config.yaml
n_layer: 14
norm_place: "pre"
warmup_steps: 211
MLP neurons of a small language model. Each row is named by its layer, matrix (gate and up: input weights) and neuron, and shows model dimensions 32-127. Each number is 128 + 32 x the weight over its row's rms, rounded and kept within 0 to 255. Numbers have three digits each. A neuron's up and down rows have the sign that makes its largest values positive.
After each neuron's rows, "fires in" lists the words (lower case) most often at its 100 highest values on Wikipedia text that the model never trained on; "fires after" lists the tokens most often just before its 100 highest values on Wikipedia text that the model never trained on.

L5.gate125:142163129111107118078124138097139098146138090112168132211121168157097185102087160098149132099052107142197115237135164069114170109111129138057145163121084099131087117104168150155132121114121136131106099142098144094131086139138100153153118103112115114148142066144114140128139144172162124160
L5.up125:138106089178174116111106194143145177110135191149154099108140161115135130078172165108097134136133128115095162096179128147110128177164074110145129067146207187160162124113114111091112133147175089046117102074092093115101120080105075119178090098116086112083150164086070159096147114069162199141
fires in: "film", "frank", "works", "board", "police", "military"
fires after: "Fil", "Fran", "wor", "Bo", "pol", "mil"

L5.gate555:137082135104129127174130150080089116178174202114125178144111129102133165143137105142177159126107146180165170182122151094127086118101184165121121160182096125142170113127146100153154091151115105157100141094177115083140099119127210125093142152075157120103140167162146118124179153095162125080
L5.up555:081215130163110140094136122091164053104157086084201155108168168081117134159091127132121089108166159132111144096106079150140130101079134150163147118172130185129136110173174168097116115158092146154082112113161177168165166154089144128093117098104122140139084151140142161102175111128182118172
fires in: "of", "one", "part", "first", "unique", "a"
fires after: "the ", "was ", "As ", "as ", "un", "son "

L2.gate662:170164135174099111084102147122113088135131047142111107151106096090076116161142135135143135134114125134140104155124116145085132055094072156124112167120111152075124114149097115130107110149126148137181149160114088148074072138135129091138130116112132112115098106190164182179155135127143112140
L2.up662:145081119130122134142106133119073105070129120116126154087130124132130162181109035133096124040076128148163166125141121145112147119134106117098120179129150175122097213158149109126185146137094170095173135140117070071126137136137159080163145136137155127139106162151147104156101112129197194140
fires in: "a", "an", "annie"
fires after: "as ", "An", "was ", "In", "is "

L2.gate38:137142164084094108125132105150147132124139070145112145118145107121129044152118119153134136117178151136155097129124141143140109108157170110147126160149053090174077140163195136118137103131149171113183098098169122119145064179089115123090190165108157091104110125161113148195147078101140135165
L2.up38:144115123070141130145120081118135148117152032131097133144097087133100090148129118150110168140148149194131159119126142124115105107100152121151155138149120080134121159165122122139145170094165195094181122127140147114145115157131113144113162155098174101083037109138088123100113147156162178171
fires in: "born", "released", "published", "known", "established", "built"
fires after: "was ", "(", ", ", "Publ"

L5.gate130:132133102171118105124135202189114106178131133124152149113038114117147172121085134145134187187108156134133110134118117166121106092136178118145138142089117140162122133093132117207119129127107182097197121130069095102162079122049091115080111071118072162126114134119125105158151132111139119122
L5.up130:175143202202120127150132149122077119116149137162068080118114140136190175183109121158109121175098192136144058137159134177048100068082162116099124133077111141088118185091132109117106126162126115158158101118087113160083049146096124145065147113153132162075161133157131156155156114107130141062
fires in: "he", "she", "then"
fires after: ", ", ". ", "where ", "He ", "\n\n"

L2.gate122:128103162173097169118121119164110148091148089122163192068131056159149116109136177137115121182161166152125112163103076141099106153148099145111070140216092175133142132155132142163137145213153114089136166132127066162127100084165135155127183134152146154159167063157118146170145059153056090125
L2.up122:168052136145078107201132134192132129105142157096090102104181094174101074131094084188139108089147087119100144170111113126149125132137191105085146157075114170158058120096188144119204117160091135134105115160151110150113132145164127104158148172147122130094122164147149069165081072128086117085
fires in: "in", "and", "where"
fires after: ", ", "\n\n", "\n"

L3.gate0:132095154171156134108109173169093079114118173141116131104057144144186151084111150172168090144105061133109123114146091162112107089114102093075127120180150125122159155082120160115130123116142123069123120118095081146139128178089188135097144104181145157076154177178143153113131118075149138109
L3.up0:134091079141162123157157135142153137138119133088132100168070138206138122171161142147104114118131138134096145090112051114094155136163140119087154104125203147094143086144119146147126174107132192104070130119157090199097095171118136103114134115149126133128152111040117099133152079103143142083
fires in: "been", "being", "be", "later", "then"
fires after: "has ", "have ", "had ", "was ", "can "

L7.gate152:083138108180127157096132108159105074123139132171091137102147156167166118154115123100121118077087202154123117118127086119077134128115168130151090119122138082126108156131078097205073147150131140135125143139109082149120091089098136156118090131187073120134078127182158122099116061083136144118
L7.up152:095092115159084102127119151141149101148107100173036121111109130130094117162101098137122112111082089117132146113125104153066080087157102172121155070106105076139142170088121149184089088146122150132184150138124169113157086168102167137105144078086154154175074110199159129156166136091114151126
fires in: "he"
fires after: ". ", ", ", "\n\n", "where "

L5.gate515:178084133074168132132123043137192104156122146148144140135197100113125153132099125176135120168062107086130132144146152135158123107144145118138098071120154115142118189145147147130100127200138117135173163105102147127131107172147138130092198134054143062116152124106135127089113123096109089132
L5.up515:142087138035119121171125125164113120163176102168096180099144119146104179121130165135197126149093112079072184145140137131102113142081161103137079093086135132137107118147151118111093147121187106110141120122103166160133108187184126190139152133087176114130146161130145101165092106145084073160
fires in: "the", "a", "named"
fires after: "is ", "was ", "be "

L2.gate704:123133106069085136101147091146101116145129115144098165126116073109084121069103107150097176066095132092178117115166089123134151050122101123124176179122178107117180125135229109100100164108157146125110143101166121085148131139136158105130074091116176118134165195133156126197100131088144169110
L2.up704:142150167194163096140102161142138114131073179104121148159138141151148170120134136078154093091128190129180109143091142192120121139142143138158124141175123163119158139114158145135133146124135096085141138157119060120109166160117156104076199141100139103077102082134101140117152074139076130180
fires in: "a"
fires after: "is ", "was ", "as ", "became "

L5.gate56:155092156130064169120128114115111106176105099182138148142141178094147167064140133158201134139122113062164112200101120089125107127158161150162140070118104124132132153164157122070121110150099101178178088089207056128049157169102104106102103145178155082192170134147142114157126183174108113112
L5.up56:176101134090097136130103054126059137144111103102140156129142191091146111071120157150135098102130160132107077105155140091198158121153112116164215152063109106185134119159103168123125062105129129127158095135212122117087141169108074153088077157174106105196197095083104127149175163108097124125
fires in: "the", "its", "of"
fires after: "of ", "that ", "to ", "ing "

L10.gate40:147099082192091132090130151198105122129141158162165138091130168082143118110113093136154136097093153092154107178169119115104096175057112146103219143152098093151100148112175137124139059144136107160080146111181150106119129159128151114138073166170047120145162157204114107157112146124151155087
L10.up40:077099139130152131157149103131123125168159202132149151126106140110159163065110138097102098168168079115199140144129165093074164109220121128117130124175137132169083099124131137178139128130140108156148126149081109138080071132136157116100139178082164112147157050136151126117127153136148151130
fires in: "a", "first", "only", "maurice"
fires after: "the ", "was ", "Ma", "as ", "The ", "is "

L6.gate423:084123143220131136099145148123126115115171186093138181070144144129100142125090146159115124152161121123138117152103106140155111187156143151141078160051094123155105126176119135154135091208159141144108140131161089130177063137087175149116112136174158085097120157188101138117139123066184102065
L6.up423:142059066169103167161112132216118158169125147120122119171104097105200138143109071164197122194127084080124142125135111126153083115122184112078128145102167069135114142131142123223123079121127102159137130107131157141084137123206112152085099166115080143098138116138124129086098191105104123165
fires in: "one", "its", "any", "as"
fires after: ", ", "of ", "and ", "with ", "as ", "in "

L6.gate541:143101119164133094107099114159094121140124080138114154141151180085152112067132118126126142195174134109139112116138162109085084155044089108221142105133080144132147151081126159151079087143177112111106111116215163159066121143159092169129143154201132119117172156090146147137156115113073113106
L6.up541:117064132100082120109128112054173123166135112105109172105153149069162132082178136103124107210160088158110122171153110146085076160091107149120098135142103106140158196142108155088128045129133128078137118116147129160135137089147193175133140080146153103120150126082164115154145167120083114118
fires in: "the"
fires after: "in ", "to ", "at ", "ing "

L5.gate553:116138134139158129116124159125148143162087189161071137060111161158196156147149148176117095155117117120116174097081090156110140054076142062115125152120176134067091185139165193113097183126127118122122128134154127082194115142158136076157118070137132099185087181176156146115132163116134133054
L5.up553:091124120126137157116111117120113132137103155184124113139115088155134135171131132072072137144121147115138115093098107164117122141160105125087149147055137133139183139196149107210190166158158146106119114108115145121164134129129172136154128162103110249174103186129093128114103081123140154106
fires in: "also", "been", "then", "being", "originally"
fires after: "was ", "has ", "is ", "origin", "ful", "gener"

L5.gate765:117138130145132131143094113137200087178128095178104165136166085098184131170101138123140121132113116130109096088070154146143077189149156095131093140110125138074158155189144183114096174144143129132201140096143144154165160184105097098105153184126192141128103200101145130121173132090103154103
L5.up765:116081130117135130154089141160185116163198149087156166106078090099138124148103121161114101130070154124064087133125139112164090144086133109180104133110112098153141179155127196151099088182110175116173119117161143152094107162160185151065110111123152161119156129102125132145141093128155070100
fires in: "s", "its", "named", "elected"
fires after: "'", "was "

L5.gate379:198087096108123090149120111068158122033141159111136122110148155067082170094142121156150050136136115115140133134090126110153136160176164117125153134089122106117110133116119132164130091127122105129148125114172113098107097143133216147090151143112069111127148105139129161147085117125098122103
L5.up379:125111129186117128163132141128114113122146134084108147166181123106095170146149100114120144121112120141096165107073115170134139079055131122133177123130092100089119160183191154069092102127140124137106119122174188100129137095193092141137129129099089109185151196160136165130100157111077162082
fires in: "a"
fires after: "with ", "as ", "in ", ", ", "at ", "of "

L3.gate379:116124172115179129097144064131172142062148142141126144120171125132155109102090140038141160135081073118163074163118143143113148074151086136148088082112080117085152192152166158087113164124116074130119120080154111119093099121143124131146155143130093131127150182127244209097136127145137112126
L3.up379:043097094098200150145137181134086153127117124142159113147136100092227171092182134152129144153122140138101089081154153124076109157158139067211117150138155104157155130148213101052165097111069060163096123122145090103147088104156112111145126129101141095139135162130149116139126136146107154172
fires in: "she", "it", "he", "hankey"
fires after: ". ", "\n\n", "\n", "H"

L5.gate153:128159109182097114104131131128183137095092154175089089144135138101143158127136140062106124149108156115095107091130175126130091111100112172144145120115063133124085119107154118172133119091212119143125115149133103117144078134061182091126136161174182154131067140153150113111132071107128099048
L5.up153:126106162138143132159110161119090129098131121158074138094090152164150150102138090162103161155069136077132093144186115158103100119127109116104109067150098148189130097108125155130090097167170110081118121122132181097121089198137144171152108112192110146145070143143124150110123089147141053119
fires in: "an", "a", "and", "he", "was", "is"
fires after: "is ", ") ", "was ", ". ", ", "

L5.gate562:178103140131134116169145141086117131069166135129066208118111140180139185130164109130174137139099127133168156190116151120174142187139099170099161149145103044141096186117152117146149142145133127120137132129130194132111169163141158160146171112127088110136131153107133116120141051093070146096
L5.up562:126158130151119104097147173109155146074129128118182153136124069076090083099134143168169135150175164160152172131117094089166125116160124161124117172131143131116122125086119154127083105163117118107106138171168122055111052175173199140169121098144105112120105178149140145160084151105125151084
fires in: "a", "an", "his"
fires after: "is ", "was ", "as "

L5.gate756:187097203144121129169128181138095121100076165135084103134100110139103167174118063145111176149041104119146151181112156118090117105164145124103162074110137105127114144114159138160099096133141090144103177114083115110139068126062145171134108165183095139121158128115147123108149109136098059103
L5.up756:168129115139094107102115128101094151093097127082105161131134141089164141175120081136088166162072142164137117128089109135160131119089110074153161065139148096144070133072079146173149075139142123138149166161173067103154088123117196095107133184137168133137143145125140104134138085121141114067
fires in: "a", "she", "an", "is", "who", "and"
fires after: "is ", "was ", ". ", ", ", "), ", ") "

L5.gate483:182096111135170135164141167091110093162153137125106175124143107122163119092148096128181160130186110070119109180049114145152094121083197143129095077112144120105100164132145115111117098163129105119175103120196117119101124152164130154109146065129190142143152153205117148165118179142113141131
L5.up483:179103108123121082152135105170145133122149138089145132132072057086146113087202099115163171165167068144084159144122107159189097141127137137123146180083156078107092112153118165138145107137171079119154112146124141073089126152119163134134169061156148136050180159082082119108124188101062156121
fires in: "the", "its"
fires after: ", ", "in ", "of ", "on ", "for "

L3.gate173:096115139122143126144104157127161097172132059147149200087158201156137058144090101087140154137153098151146140114059116135113115055100128121137114139101123170125106114154153172055134105175111133156168171095099116128155120131169128180107164108168125124144142114131141111198110111144143140087
L3.up173:105179163181084137058157135158122127070154125086113082127145114124139118095133137123126148083174111155191123087126166147131153093108106139165111116115124065174050130148093118096158106104115117131161096095072111127041105089143113184178142087151129143123189104140151134193110147130084109116
fires in: "the", "nacionalista"
fires after: "\n", "\n\n", "- ", "ion"